Weights of a small GPT-style language model, trained from scratch on English Wikipedia: 15 layers.
MLP neurons of a small language model. Each row is named by its layer, matrix (gate and up: input weights; down: output weights) and neuron, and shows model dimensions 0-95. Each number is 500 + 25 x the weight over its row's rms, rounded and kept within 0 to 999. Numbers have three digits each. A neuron's up and down rows have the sign that makes its largest values positive.
A block is one neuron, or neurons of one layer that tend to fire together. After each block is what it responds to, as a language model described it from the Wikipedia text at the highest values.

L11.gate153:509508479535489531514534482522486500490487525511521490534476483503450483511462458584468493525503532484486508506523540496525515466465469483486463507491492470502506496473416464527513454547470496481494500458530486451518492503477466473508512500544502447502516533469501542495497508468492501496
L11.up153:509523501490498504496527510514523477503495451478518464546510452519503463533492494507506481498448517505509520506490480523526499499493507487517496481486490509531503510521541461502466505529501460495481482551465511511515522503518511520519522546533510458520518517543492480503493534524461501535
L11.down153:512503519487523490515495499470519506523479561499518481497516484496529539508468512467527494508496546519491492510520473510488494469547510466507482471501491516478528526522454496473547513531474460537542499517494495471493510508493481514507492507492509559511490463538476561482500506513541452527
L11.gate316:514512486505500521449496457505529471467495465502523467503519502486534511523478485541509484484561489509468505549496516543534532459503490501488495548516496492493508517486527494519475439536516453458530496477508528501535484477508529493544490479514498475514513461488513497503508495482519499535
L11.up316:561492491489488504468517498504501490480476500459556513503547544482515517496491519521489519459546530534518540517499465496497480499553491475524525507525518490523527518508501512524503523475488535499511524487504497494540467492535493551496503530542498523507507522427453507501518533511485508549
L11.down316:511474512477527493496531537473484512488454480495512506490477482521511453487487462505504500491513485516506509539521436519449527484532521495509512482503501502478506485506488475497503472482534527496481464492537487484496505484497507530540526479521492516536549531490518529513505533482478463526
L11.gate1126:541456533518460510496521481527507511498498516502546495476535484520498509533509492486480472517510511531511556500522493452496527460519536504493485477465464515497517518531479501499515472507499487461488507475516497484527571487500511506498522513466473486492514518475540537498477478501510510521
L11.up1126:530510465486488478550509489522523475535508465519503484548507490491509541501507513485500517487509489556480549505549512484524512467505496538464482517464508494515502459505504491466444456508508503493510536497515510471511514509499536478533490484502495475562508507505518547499562560517453509495
L11.down1126:560463507500469516475550537500478473501517505493534513550516484510478544503515529488503518519528468547482517510542539488498504477534481550490499485537508518499504522487461456471521466483479450479501525538490480475533521470443544482521476510523507487519479504540502546533546497454465497575
L11.gate1158:508468517504515533496473521539481491523486496510480500480498476525486477484486484526492539488477524500495528493512502524486548479497528544478486485541539496470516482543492504474473488496475452504520505516474484519492543477476532498494547534541460463504490520456511505534510497484524515536
L11.up1158:531535481456474552522527475493542513491492503447510522495497492507441492479518564438520460463461488532503522494491518477477546495474500487535498514537518508494483459488515512489489466520478472482507517501531472435483498449498515497510483499465516519504503515487523530507483474506500480525
L11.down1158:460475506533505502529515465500519460493486480494490538494505524526548466526499510513511497517498472440483519529469531552499484553530503467476505458501552508461510499510497479498503476565503474508504512492534506535489500503505510429455469467470509478457532495505529519513503460544479555569
Occupation and genre descriptors

L12.gate27:508478530513462446476465481485488485529537482497489518505503538492507523455479498504474482461524509522500499474536498513456507515452527505490497504501498479467473513467533439476506514525487401506514510481485471488511521544530516501496452474481483503510524519509473446535500535500497474512
L12.up27:508475478519459491469470490501478488498456511505523510533532497500507515500523459518535482486512490520471484492505526472492503474512514449516523486516520461512482521506509507520494490515516509505479490516511493530492518515526468486502490480490510488477511493521498524485480528476454485476
L12.down27:528530508510503512493522547488510498516508497515484485513491499494528515505498488542486528483531491524482540498484505503521514507490482482486531536481484509505549489508492528517521543482535456487508493489566497475497514467451469515507516524525506473543501476528504498489501502503502489486
L12.gate660:490516505500481484467503442515487473456490474487533517497503522495523495491460493496533484491486479454538512471526522512521540475559451525459506488530475475487501481541518517485479519560511478544550511478492526472490486499493498481492506526521485498499540489468527472486471486511517528470
L12.up660:517500529481470506444492489512498504459516535512516519502495535510519513477475494549484504520505514505526480510492483461494494496514508477470502521443515477512510489506488502507508500506511492530498536493484490502480528477501457452495493502514520515474521504486474528505506515555495487483
L12.down660:480538495525498483539543506486483561491491509491490483503509472510486513543493534514434495517490519522526499500469535503497500498470504471497451511522509513523463527475514506473501539477509478523512510477495462511466441518535495504482532474498507506510501504518505516524491479496492525528
L12.gate749:474501569503512484503514492519474495469483514560487477517466496527515508479491480490511452525500528462506541488475480456470501514468532476523508502473497525482478488463515474508493472504491515469497486528507481484473510484527524513511506506509505515475500485525505496508504515522477548498
L12.up749:471496499545490524541487455462512514541536504490514512484474521485521493477480494509486487482517528540506447523477456483484519489530462458520479492487495526424488513540493490532508517497476495481489510503440486476491505527547522508512505482519554507522441481522516523474495508515518510495
L12.down749:523521532504511500531464489507497478518485488488536541514482502519466502531514484495492473472507511558471508484436504475509497487528494515517468500477523551514555505529506555533422495524498516512540521530502526520531489468492522477486487490516478473487501451448510521510455467512487480511
L12.gate1033:510527506504473515521502541477528449472524485503508538491485483505513554508489498509517476473503527523522523506519510465500507488466507474433478513513465508505499497445541519498481516526488470522487534501491474531520521500561488528522519468460499511494489501498522514513479503539493493481
L12.up1033:455525517532494519507532476493452457498505502578468524507476540520478503515508479507493496520497531510490494484515481498502456480512464533529497494485477473517541489499535535438481457526457539456505481504537509462536509477478478533481497503462500460506468509537496466470474477507492497500
L12.down1033:498519545503493502540524500486540463504472466499509533492509523499517509480472478501530517446466530499478490477515514524478531496503503514510482514489521501503503505486535505474485498514512498461551497462520485547492459484492523447526468435486511516472482491477540501501476501474519525498
Split-word opening fragments

L11.gate157:525519492456482449511440496514505533448467492514487462485484488514510460518457509488469540508533487487539493475491486465501526501498490528494511460480500488495525513505505524474506506533524482500509494503472503522478497486536512438488494446500497498497516514488460478502480472498462521483
L11.up157:481511470496541473486500506495537544519516513466469495523503493482532465490458493523497480481471501536482553509500504538490480495516520506481528515536543485505470540506513471479484458528452498506452497514525513456464504517461551495515571520491451485520476484487518472490481475513524491503
L11.down157:486496532507455561493523492508524458513475501520531517496519530458533496507481473499507508480521472493515489531574508454518488476481542483538489492481472517498522498511487518502463503539504500477529530496484512524509454498491478514501420523507526519472497521511483511481507493507497475494
L11.gate313:484533480540471489460492503478522493492531462502506491442501516484490525502494514455529555513526474494547502488490503532530489496450486483500484558502501517530515467458515533468506468498533507486507519495553536496522482538480485502544532501480495523480543491504455450480483472502452519472
L11.up313:545534477519474498482508541490480508509504507460496505491505539473504458500468511485488524512490492506524499486446486530524529492465548480470535520497525524484472490480510509485485554503508498516509507511532545489495476512503476480503518518515481553463513480502476478521497523434514478499
L11.down313:504493500521476485492527504499497516536478471562488521498508506502448497515469497537540484516515460512527517505481493489540442496516513485486542492502476519499531491496517532525528507531497496506486469489518519505523481521485463489471492534476471504484511449503487447484499487482455575464
L11.gate558:522516508507487475461498455477485487504423519508484512461504516485493471499458431457506488500524498522540503449504490492503487496445533533471528524519514493471507511499474513467527525521546545553528554450521496483529521551502489531486501485473534504460511525504529483517449516538465501470
L11.up558:494489467437494452530540477521498526443467487503482491498499504520500496495511542490521480522522503496566508535483509506498541507493534520510482464495548502465507499505474504511520480487482498470491459513484517520476487480503524489478528530545500503525525509465533512494473482478478495482
L11.down558:494490474500469527494524501556528466502516495528482498499516536510505443472474483532486470485542493429499525475467465459536484499484527493544514503497471488470501518531493507482540497550498506505522496485464498495489494550516539511542519471509510522491504476508519515480494468493474495451
L11.gate743:509514526525462495509513492474469498514503496549492526477499475490532512433508486525553491539482474533489496499514474551494524495495502476497493510567541488456472512508506482509499496523493511522492462502497501506504525496487514501516480516499476547499509507506509495556518501514479499493
L11.up743:524523465504509474474498489495519505458457509535503481482507503497487496498516484519516514501503469515539486508521460548508487523485514503497487546502484465482530497501465541476503533503487517507509525544537524501505498477520485480473485517471526510559541524564490486500527500523493467475
L11.down743:502473484485510514499485504566485487498492530509516487485519515461498503524500496496500554569508527506469516515517441518513544475522480475504505459509474519490508486495501509505506497540515514513514490504520474513526521485525516479502504514507497523483512490494553489497490479498521498478
Route crossing descriptions

L9.gate548:464521523514473519513494490466505489544488504541472550512494498506497500473475503522467521549516497537533501502484473529497512462483532538508439473469485498467486505519512500500514505500512466495482534520510499497532491509508510471485517516495516464474503457499492546500426504541480504473
L9.up548:417507510496509518489502511491505467540477492505468507562527502507485494469472502534495504533501531496512493509507466517498503486470484515521458478481523493525504493492489532507547500482451542499517559472527478526451493505521513504541494519518504459491479498453454536491433487550495493482
L9.down548:439512470514510497503481461499479523499476526452470495512491477526477498514519510510531500465511519461525503533507495488502506469529508496493494509497513473483502483466500506524531472511518501452481553497511491505475468504531531525499528508477516504474496496481552528494498455518469468497
Sentence subject before verb

L9.gate911:517523503514471508509488503455493523508488499522517503479463520452478485516509519531469499509499487529482521498518502498502569569451518485496535510519538441499511511508504553513518508502509506458505498479541507505497482433535522551436479518476481495500524528513538529495475531505453521483
L9.up911:472520481516494485502488503531545478492507498537487493467476496564497508490532457487458519448469492485505508462493508497484479511509486502539505552487487463492506519488534506500433513504495479498481523493492489515488545497535499492528458509532509487503484478555481471511482510547485504508
L9.down911:479548467525514503496480463496550450509518508471519514467527494515451526441515496490481543525474508473504514488511510502518535469470461476519514558549472514517486556454519515486495496537473530514503462500532477525520499488491500476506517493497514488514475492475539530515491503487439520510
Opening fragment of split words

L12.gate40:444460500492499526519501512491513461543495460510488495494526466460519532464494514525510498497544546503525526484505479492486531473501488514459477526513490517515452509438493514502483501492508517512464471464493521528555491499469494515480538499492507492471535498496528533502524458444504500516
L12.up40:487516467543462547524513428553472531528534487500497480513474518468507486480475479510521503515493470477513487501500529493476507540478499502514489521519510512525495502504531547436507509481500475509463538473500491501485500488511464487506472520471460489478535486514500485515484466536483517468
L12.down40:513439468515502527526476512509488524489532485481547519484491499511504489453535491498492531489527446511450492545525463498501488484540465531476510532479522481468486523524506527488499503501505459498487473530474511504531485513480492503512495483478467439538446507523531486438523449514521543462
L12.gate850:468521489545467507468412467524508519517551521522442545469494484476558540492533506477490482499507519492513481493449552522489497505485501518481439497467515532490476503502500505499571521481494553519540518526479491493513491517473522489508506496471448488435517493500479476491473498509488470454
L12.up850:490504485502466478525497514494522494534522505519481511477524479477499502504529532498516524565545510523517504503483533482460497530478521535498454480511521508466502459494494523526514534531483503476450494487480487542508472489492499514502534469487480501490518512511507483523490482494465481466
L12.down850:536482497507543469497488496466522515482521489513517495459545501551502507496468512507517435520478501448482508520508487499508555519541508509498502489480449482548549494459513502473450462539498486495496482483510522467492489485495469510511514537517503481460458534459505514458533541520510496518
L12.gate932:482544493459450452538483480496516484498518490479460549491538478505543479441516501513493509491529488462519510514523459516515548504511521512527508469536518482476488485495513496510511517541526517492501499510500527484520510527552494501491466472480466432457518480521548483528509511520448512464
L12.up932:497499469473536476509503504499506513532489491494519512502525450484518485554508485490519495484478499492534513526500519483469490520511519511532459459520544477479505494475553516485550455487497479452450497514515522474514469474466516500499479561449495492478510472498493521502483496529476538476
L12.down932:453532451464470515531455522501476487487545492548502472496485533484529527485478520535490506520521564509515491496528479486484533497504515478503487482499520481478498513548452502505473501511494499525494544507457431508493483515538508515514486481481501507508495485447475492504493476469481496459
L12.gate1132:489495531514499528502520542506482454508501498540503515518508462481464524493542500518474493494550544493529516504472532504460497492510470567519494483475514521429510471486481552523533468514487534498520498456522509488522508490529494512479513467477512450492498513512511566494498522508498496494
L12.up1132:504533494510505504453553518482519501468504523500538494503509515505497474481483554512497507502440554553537551509498534468479518503489509522501484540459493517494524513483522494540522531479469551505468503490481532511486479503467481511489513524513460487485495517482494509529488538531443486479
L12.down1132:483554506462450507521515497486453477491505525476490495489496525485463470506504531518484470501535505512510479505520474522472463482479465477521488484491462452508515470495518474487516503489508488482476490497532490518518474551492472474530490526530499462518493494527521456509488495515461527488
Biography subject continuation

L9.gate955:481526523543494461491538539515494534460491535453535499506515468495493484463481475535494482490517507493509508494495460485508513494560503519490496503484507481523534478496507499519500500510467495476524516465528462490501497539495495499517471485504499477510524515457496542471511546501491499493
L9.up955:521468506483446519523490522520448480487457530528481498510505488495551465495508485507493488490484487505510511541547497498477554503528467476527504536483463522522529477517475513522499480471509491500480517530511498464505487510507497480542484487494473518541555549475522541471507544543495507498
L9.down955:490497452467469519490496497527507486514524493498493528498494536477505506459522458489542484522516500460535518532512508494510496520486473520528487471518531504494522463528507528459531540503522500505519509512495524527502535537516528546546532517493497520484464497487467500489497470514500513472
Common-noun word endings

L11.gate103:495510459486494505525482489513449440462521438507519501500490503505524535488499491518500496533491542534487471483524493509496540535494520489523487530527474495553571497530492526558454526490502529483489531513457510493463508507502516518470515502507485512464485521508514504500563456518498477496
L11.up103:570508468461494512474469472520524482493505480493557466528474498533529514463515516518514493488483529521465499499482462497536491498505525466526511505502487512512490482487501496517484485514528525512539477456536490578520517518546468522516510504484503532479543489518524537489443518471497500489
L11.down103:522506477468485466523476570499535499513499545480514480503487441549469526491486505492515511486492460505518478482498474532451522499495504518484531535470481527510498514519470506499490497512478510491500514525512501482458503502480505511486520538486495491492469517498541516492532540546516487443
L11.gate292:545504470489496516470505467498494465501533451540519508528505498501483534461482515531536495524517525500538490492503462473504500444537540486562470478531477446515536511483482511518468483499504511511528512495495498513526508487454522448494509483480484439490526523526533512494486489460514558501
L11.up292:519473514481521517501482514486466516525517469509523487534479502495452489501451494489488524487440525536516455518458480474524485510527500552487514490518521518525511465483484529519489483484467441488529502524486496471512511501449516468468474509521514493525506475486502507494501498489481501511
L11.down292:494485524508555513522482535512498517491520490494491455510482512479478544534472513496469538462514495486484489464518466535492495487467473542489499518543488471503482483480500467492519560515513477510513487511479518513512498485477476506483508442514533510518477458508553495495462488478513503497
L11.gate774:540524522515536586505524486496521492489495485431480508503483483497500520497478518505510515506495501541504440502490495517475467537521513492481526481495517486521442495514547506513515453546469498490508488508542546455490526485516478508528497490486510480533515500490497524499474533540504485481
L11.up774:506486511478530505520463514456487479440489505462505492520485478502508484520487466518472534512517470541497462525475496530469522476592466495500518508525544483479530474540483512495492472477496528539536530486488444488531517503503535523512470509497494543518504512469511536518503501472499516512
L11.down774:536564547505485535487480456507496497476524512477522458509524474473489457535487519513518482500488475468504530490506483504548505498440534456506533497493499505518476502477489490504518489535488499498543458478522501479504490498485483495458527503476507541517433516486481503515462478526488463506
L11.gate917:542535486469514501503472472471484503519494439500538493509492481540437478531473492500469448495516511496506512529509533498470485497563504470502500494467479494496518499534465504500458489450446480500568502516496468506545516466478533538495499529473475486513532535490517516502501553476461481519
L11.up917:519507535496483522533518481495525489494540485467507492524493519459460535488486517507516472580518532496515535476523525488548516457530481537492515557487488480533535515474519517482478502492482492522518508543502564494435527517504527525483497517497481472478499512511501522504496481454493481494
L11.down917:457516511454528532497530521453498512468557467532464497495484492536519516513467482464493512481524509489519516528491505499502477498479516481490541507575474517485492524516466499532515517534505526509472426536484466510463466471511486494486484493503477499523493492497524517484498502535515463505
Word-initial "Mo" fragments

L12.gate304:498523529480481516492533525511502461537480463491482492499472522485485465502493489518455518474480484521499469467531472477527524512544454509543562433544466508492509506509489512505541468539522494458515502504483483474538481511507482505497485506492526545531540530532481462505506526516505498484
L12.up304:493519481461480485507507477528457478505483511454456550480516505529505494501494507517482492503562542514506528557505514505510493490508533484470500542514515481507521508520461510514522495523510484464516538489515478470567526543507452499531481535517515493511527502538506471497512514510483540493
L12.down304:488523471524519475479475452540466506499517540487525534501538538514476481495441550501490473516554485447463478510501467475509538486487503484508512475485503503502507514440517506489530501473492502518430465506496531484511485517521485494490502521477532521553516498537492468471486530446497465505
L12.gate753:478481536486523451500493491466487476488489490503510498527552519518545467513506544521472511487508503474504525541519497449529538511533487507535528518484475534553482463476473497515517490477552507499538490557522528488530503500485495513503433492472511520487524506474505511513540490503528489509
L12.up753:506530464482525478467558527486489447516482521524500475527523435479500519486498466498477529523464511539502490495500535469539509502539470517474482472509515517524528514458510462502539525485482490522531513533490475489534465551520536506419482485512509479476525496512472477499567517479473506497
L12.down753:481472466489492529479479475514485501490518507507517501477496563550551493557534502465537522533480493499507465484482491506488511482460527518492526486497512502513509471517551494502492478500553453470502521463524500509529529462525509529531549534482493514499469452535511485489474457471509508467
L12.gate946:453534522548502494529496526486540510521513470483493501476503482505478522486509477530480526502516526460571472518516506510493478531474542443452490473468518529497500487479516495524524497471528484484550513475513512516516469534565473456494527489497494515483511515478501486500490503477505473477
L12.up946:521533512470517510512498487539483495541445553490532496473531478509534457481485496494503533500501513512520541520467497501512495508471480492472502483485545538488532478499516494517550469525516501480507473515512494501550506548485482470473522483525492536472531500467486459486534481487474511527
L12.down946:524502489501490476466476492468504449488494464509474492524504521515491499510485504516514492497470542423460494485531521469513436534544519461478492497485504503482492465499491501502497477510536472509516525463475516537545525470530528489494526527488491486516531502481489525474433474502512514505
L12.gate1089:464522519471472501472543445489487498475474535496537464474507496490524462449502464523548505512518502487502481486521518496486544505489505553501503498477466516477521519490499511476526477502480517515482557475548458502483470485499463450488485515494516496475512507477534514476503484508497479492
L12.up1089:518489479455490480483510527542457570478463482499522526528494496520484519501492506494506457481462525493518515499495458489538498511506525504531539500527513476525488498493491523520492452446521491502524495478535512494475475471498441488502488470510467492497490508482487508503508504488504520479
L12.down1089:504501456509522481555499499508491486483509505499511507500496491472471501495494511481524480499533525483510478500485445515492503501523521503515515461450493491546521502516513480481463514463497497554439528528492525513484473501511511470505508474501474513528554526500453484532495512514487498510
Route and path prepositions

L11.gate184:503501506521521503505513484484483466463521515538477474514450477485478530498555487521461497512487525519520502489542480467502481536487508551519460491512526481468504472474488467493498477496492509461478507498497493491460487523512504501513569538508523489500521517532490512501430471528474565523
L11.up184:440508504455501495482520493494447506463504515531475539528497467458445514476483505538513550525532468439513510500501475545454497489500521492480471512508437498512498475467485509489528516536500514456472517484543517515493489476556499493507502504473520515514464537521510519489486485498498443487
L11.down184:443512538512495503474481521494441495469497500511457502496520506496482494510525515484490515475504494496524499491531525530500504491465555531531507493493526464498526499464488480513512500496440514540437483532473480523484500477530499473496543508480531482509518543507518501518480484516484536484
L11.gate431:513524461463505483486502492477519475483506468522456523534503494486496521458531515496487520518534491495495463509505484510440532493491478506495503515530482491467501504465514493517549475515454450483497534503515518517528490479532488509484556468498474492471477541518501576500473507479519449490
L11.up431:500481495491477462519486505483487487471518502534489481530495527505469544471479490510479527571484481521487500479491500517504499473447489514519490542526482462512481512533438473488468525498446531499497514504504490492521508532478480473515489471560503490413461471462500489478537505500523487489
L11.down431:482504503505501494471522449517474504524555511494438501481463534484529496498507560478519549499505513502483499521538516473476510533494488505509473482512513517487516529479483498455505586506481472499484510523424475501547501523488482499556495502492484463530497525490473484520459464494467496481
L11.gate452:477549445471469497538530476502493451450506488493558456513468471488496493481459526486506480464507476502545546448548503460509520482504536509551498494512525507539515460462491493520492479513520489475512523512496487471513500477525522458524501472522514526472458557491522469484485499495464525446
L11.up452:490457467500481511467487469517494501475507494517520510495547506521498480537522496548457460518523562446530516524532519504496527498504507523464491518504524499496498510507484532506511523501502481472498500517531479540506497469507505491487519546456516464491492525514479543492467525505528537514
L11.down452:502502529480484486534571497492506525509512466508504513525491500489504509523487487509505528528510482468487541531493510506496533460537479514486512486502524486485477540474482486498513510498486489512512523511515479458481499502532517556526480505499509519480482483456508531444499478464520507535
L11.gate882:490470483463506544523553473520478480455487491480514497508473453516484498492487488504512547522536557484565498463513458474504451491533512539498523516498518447495476511520524536514517506566457481493505543503522477471535481533489517444475509501480520467491524517511445483497519493529491497502
L11.up882:472492471499473469470529461509481464507417467492487476473477517522455532515483484495470502473467511468504503470493526462533517485490479511537504491475488555459474531430482510485469463492490491494517493521476482507510521499465476516487465469524496501523475524522479492496543491489458497500
L11.down882:486495489467459539525537525548465460471493493472534518475479504474465434512524503489548508562520487473521499484488479497488505525521496505531535498525472508521490503483511486488499466511497450532464493481499539508463493516476468520540526466496494497497492509526497537497487476499502499466
Sentence-subject name endings

L12.gate231:457489525504477449447525479512515469497507499489501489461481507487484502446459439526495508483470519487523469506514486512491529498525500492459474533496467530462530467486484509525484515483492512526513524516522506448543467524551495483519549505506506498507510515493519516510500542516498481523
L12.up231:531481500492524443501479482486450540477472448428553500480464497470498497493500522511530464507520512503506502482500515482518536548506468499484506499486478533508474473477527475512510477480484494512477472488476514496528499498538520472486461466522514514508535502549510492498493512499486536509
L12.down231:518491529449543511496513496491498561539446536492538473487485494561491508529501552478514463467467476529536483483533426524454515503496499504534503494502507520543476497535486478464510500480471484492497496500442505511484564515485520508496517523500492510516505477492505506518529533477513494492
L12.gate311:556476490453487499537516487511494464497505470505538524458484484524497485516485503496486489505521523525492515501487484496518478495529496465535492476539508504476507482500526492500507479519481478464511485491462478436521460524500495531475529485512503542492464525512492502460457507498508444543
L12.up311:513526497504484524501500478486471500504468506501549489490470523515477539464492483508470519536461540513572524496511498478480494479505489524509489513520486486505496483470479473505526518548503486479483488468526501493510508509506503478444538536492538522487472525516537518526512513493456530500
L12.down311:505486513476513501498510482509451432484528488514488532504525460540467500454459474499513473489519482479507503489495457474496483510573480488478524502512517505520521497511486476501494536518498535485498537532526472498557489516500503540469518516517481497484475488519484515490464457528552512544
L12.gate342:547472518476492479510477524514517474519473495514504486435481518492525435512519498441481481511533514491454519489500494519511514527497505499487497472562505495446492493491512488520541521452480522493497493492478529479517501500514489525469496491517488501482528487492532545484472495449484486499
L12.up342:526524475465522527476491483497486485493512500469493511540489487543512496480469499517574489501440524507456540468444486490490511549498504523498527483491518505507492502518523478511489484510454510489484517520494485480541541486477550480513554526490512478489477468493482515486464488500503476496
L12.down342:484525544523516547479498457517507473491557483486503480541486499522496532501495538494533469478497523516544500519534488488504481486498506505478508515490565519463505552528482494468475540450465499506456531492503467481509466520504537482503500499496499504470508507468529479519469497512519485488
L12.gate857:481507485495494530474520476489501508516496483482580542505510479508528495509467465507504502536572515512533509483506490490498523508482526498503501520550515541490545467506501526456496460483534522481533513505464513516549448505481503513492519513505474506488515457481494497503430517491492483529
L12.up857:509498485500452529478537526535556451493504510494480544478538476528503493526483464510528517514548530467510527514500494521494552473514521525479500514479487517486496471531531491528485453471491476533512518507523484509504488530522492533543470488511435472464493491513594519451490475525500485507
L12.down857:495506471481421474486501489493474513518496505452513492500495514500525525469515493510481489520524505495548531506570524477487478474513512517504504492501472534469542483497506498471511468515467529508479551497509515496511514484480465470533500515521493537515532514524540506468529510467525483472
Music article vocabulary